Part of a small language model's weights.
Size: 10 layers, width 160, 5 heads of 32, MLP 640 GELU, vocabulary 875, 3.38M parameters.
MLP neurons of a small language model. Each row is named by its layer, matrix (up: input weights; down: output weights) and neuron, and shows model dimensions 0-127. Each number is 128 + 24 x the weight over its row's rms, rounded and kept within 0 to 255. Numbers have three digits each.
Before each neuron's rows, "fires before" lists the tokens most often just after its 100 highest values on Wikipedia text that the model never trained on; "fires on" lists the tokens most often at its 100 highest values on Wikipedia text that the model never trained on. A number after a token or word is its count.

fires before: "ild" 18, "il" 14, "th" 9, "str" 8, "ad" 4, "ted " 4
fires on: "bu" 50, "Au" 26, "Br" 11, "fer" 8, "19" 4
L2.up435:171140120127118135121139125145138161117133128145158131094120091124139161142137139121126094173122157110136101144159148096131166140094107114122165074106143095157145110111144105128122154137101169078146106139113122140124104130111102078119143101164119105102121114168119144127141116142165166106147151083116143114141089158116148157154170116139133140150166175067095116133154138122141139138180
L2.down435:123143079109134141106088128138160146108115182128122139119158102111155145124131145112112117158098161111118082117141177103121122126145186171138139070166160141122128115105082140128113099177120145107129092153070166086137103126127145104173108122139074134144138123125115183131122145126114102192100138128136084128125106120118129091107173145122103158118128137147145093121161140131101112121136

fires before: "di" 18, "es" 16, "um" 8, "ent " 4, "ents " 4
fires on: "u" 24, "at" 17, "ud" 14, "adi" 10, "ad" 5, "it" 4
L5.up225:139118102104150101130159136168085071119136120143134127107140157077160114138117136132118061134102089104098141117201129118147170158107120142122092129150146117132139148151087121142096117149118147102153101111122114105133165129130160087127117144142096134156148176159130112105117114171126123144104125099150150166122161129101113125142156134128123112134178114124127143142074124136115125112146
L5.down225:146184128121102099135126097124135162150131163150111125097130108103118132163134102173111195131132182114081119156136144094132144124120125129164077091146117127149147136172157159114153123124118146085144113146101126160103168111129117097156132088168146146163126106142134102152093143168091121127166161097147127122148117135116172113121139106136101135153107098151132103105118127146092145099104

fires before: "| " 35, "7" 6, "2" 6, "3" 6, "+" 5, "10" 5
fires on: "| " 33, "9 " 12, "9" 6, "8 " 5, "6 " 5, "2" 5
L2.up515:127164112126070093184097100102115128125172154093132133113111140175152140131132130124099157150143138142172130120128064148127127116166086114126096111114122148117094125118113084101127135122120121163107114110144109113124112164127096178127073196088150099134144135119137103133138149127100143152137110122145091130135126108154135109134141148121128181128147147116138123161094133134122086107137
L2.down515:143123106142166130122140151108107088087088125158118077112121141107099119179096121117129102145164126125108166096083136104132139198109146144163137161147132108156135121109135158138111100112168125120124132130099140147173145127128138112164170085182108211146100128137102163167124119097176109145146155137144142138151151130154126124115137106135125085153108118076132118110137104148108115127108

fires before: "m" 19, "/" 10, "2" 6, "q" 6, "k" 5, ")" 5
fires on: "m" 17, "k" 16, "s" 7, "T" 6, "c" 5, "{" 5
L6.up308:126138119152091145187110120099110123097103126137138102136121190128143106143133155141111101129189133114146079117117075073109147146158156116103128139150136176145154115136112096141127108141114097117138120107146138102108110129125144138113152163129135170143107123152115171126145122144092111112115112162127115094146127080157132148126174100132121151137184081112120149120149120125113076105124
L6.down308:151130107098173142146138119122122102143140109116109154146108142097167133127126165168162160111113132151091085160147087149128108174164087124118108148144132135151123123181112137092133116125127134131143170107097133139178111085129108119089098144150133155157132113086116111106116106149106117137108109138122112114102145123108119103107141106143135084122115087147110141109138163127152103120135

fires before: "| " 19, "% " 13, "|" 7, "m" 6, "2 " 6
fires on: "3" 20, "3 " 18, "1" 11, "2 " 10, "2" 9, "1 " 8
L2.up93:104093105114159116095097123136125096122129103115119094162123144110140141103082114119121162053155107115158080075120096146155131163147116130147117133169145140131165107155123114122123114136138149153109119150187145138128149121150127122135128134097121126156166141180121141113104127105121147107106108136106108164139142071119162172154126140139162120152120120121115128157115074116125125144136
L2.down93:128146094128117094085119092142137121116151130097121126084112099146102148143118151093087130134148128128147079103125102125123129127128135136085167124101091106151153149131093106113129142166136103115090120150134128113125158158090119122101124121108133136126168131142112159156157163147162123118067129110155119154169130105162162106128131110149172145112118120111112128157125161075131138138170

fires before: "al " 20, "e" 13, "anc" 7, "als" 6, "al" 5, "als " 4
fires on: "fin" 26, "el" 15, "o" 11, "in" 10, "ed" 7
L6.up272:145165115113116103133168125086123172112117119146136115158120090151145148123149147162180128097152130136098119097131100158135130145143140129120112095132134111118133168136152136166110123113114171098076125133159166120177161118125133091126107134113159124154147160077158111094105124128113134086129130147116134100088122153127129099127145113155073148109117144163104140157093080111127131144131
L6.down272:119084144148090128139125144136094149094127105119109120148155123188126123090128103095120181125119114119111130145086125086117125094098091157188113145128137131109118137100097119098130147115096132113129145146126140096122146115156132148108120120126131096125140170134170169186128083145118159133167122109130130120119145145121137101113130106134121110135120149182143148174134120078112166106162

fires before: "di" 16, "s" 12, "d" 9, "y" 9, "c" 7, "ter" 7
fires on: "In" 68, "at" 18, "ad" 6
L6.up83:101137110111135088131119139135113143106127124163132131128179107121139143147106136137098140127105120120102133121140085132142143142142195121135127099091140126137152192149122127153109124105096168118134114159092118109175140144110097151066084162133150096120108155129093125120136081127154080121099150145108117079157124109106140153146095139178106097118145148150129130160114163156118114106147
L6.down83:140115133128160130114117092111095134173124153160091171151086081147138126162126156117102132178143123128143074129134086110132141175129159169144095115130157116136161143183135136129128139175107118102125124169114118061144148128151117069102118157124137123130148148145117120110126107101137087138121138140124161100105123105119143120152103069096148104098130161078135137117163143129110139106122

fires before: "ec" 28, "ur" 10, "o" 10, "un" 6, "ud" 5, "ust " 4
fires on: "j" 92
L5.up364:091154142140146186124184149145095114104163109171139123124115118109141138132158116115144133145115105113174119139137143136117113138154114133178157158099134116138113150113085118112144126194106108090138115119113136147125159073089123150123142125119121111132116180108169133144137128109136144122083108128100107119076131114149066127150162101158095122136157120102126166142143097123084152118119
L5.down364:116127144092145150168159145126091118104112158174106127117110133166144136110126119121104145119146107141142089142126138106125146151153119164158111136097206079123124106157090174134164142136136113123114145119091134141070109125136132101136106098113110165130137148151094127167119103120150139122109138127118106074117161102133069108132112122134148100153132165098121118128127154114157085132100

fires before: "- " 66
fires on: "\n" 67, "- " 22, "tor" 6
L2.up266:167120118114124131110149136171143105147143098108131125106112095087108113133079136093151152135150095133097093118162135101096106154105132054113113129176145136132138134136113076098123101149163118155157130154111169112138140129106138076114126135128130167142123210140120137137124129162130084134144179126134100118143164154141120096148145108177093115111131150131108135141135123116120138130141
L2.down266:094131134103140151151119129109111136133109109139120065136138117106100122135141118088105181129132124119153132115150132104106093164106117134118131081139142151135128154153190101141096136157112097123143126136130122093107171115126141115135120094142105146163128146108167119128112127159149131141150147117114165131148187159104119098164142099115114162156131110077095142111145122144121127126140

fires before: "i" 12, ", " 11, "e " 9, "m" 8, "oc" 8, "N " 6
fires on: "em" 18, "ever" 11, "rem" 10, "ous" 9, "°" 9
L5.up137:150086136134134118148123108110136113154151146152118153159179131169108056079136120107147124110154167124167092174127116115103135129152134087104108121101115164110101147104188151129154130093130132091141145092123090120154174125099143146131126123144080144105143155134147120123130136086146112086160128154147117134177102122094167099094124145119119103157144122141162165136143119106125104156080
L5.down137:104169097098103099124148069111098184143097093127167106100121146110143131168125130111132150177129164161118128157131167138138167100126152111124111136162103119156133149128084136147135117105095140130133117137118149152114126129100163162149124085117135145113142097138108118131119129173124112170180141100118112131110138142114177093172120110115129107162107124109132150126150164109116082116129

fires before: "el" 29, "ar" 6, "ic" 6, "and" 6, "p" 4, "i" 4
fires on: "ev" 38, "x" 14, "ep" 13, "d" 10, "um" 9, "z" 7
L5.up538:110142118141129142158119096155131142137123145100169120095101094113108128121136136144124125153095137123115130165130138079133135132134141093150131141177125195121153095129116156145097127138125119105091086115128109135101094119116140148150156120140105121122072121115136160143129084108178097139129167095157130116142092116105125156116108093119112094092099157053093153126151129105135166152172
L5.down538:118115108094152144137149141116145151162098131137100160096115106096149067136121122135151178099102125147177130085136165181132073126104105087161140111144132141134158162137103134144097133089106144114123137152119125091074121138166114140132134126167118110149148092090116137147118145104180144122125130118132136146153137157142157120115112113172166096110091149107164124158126135117115074157147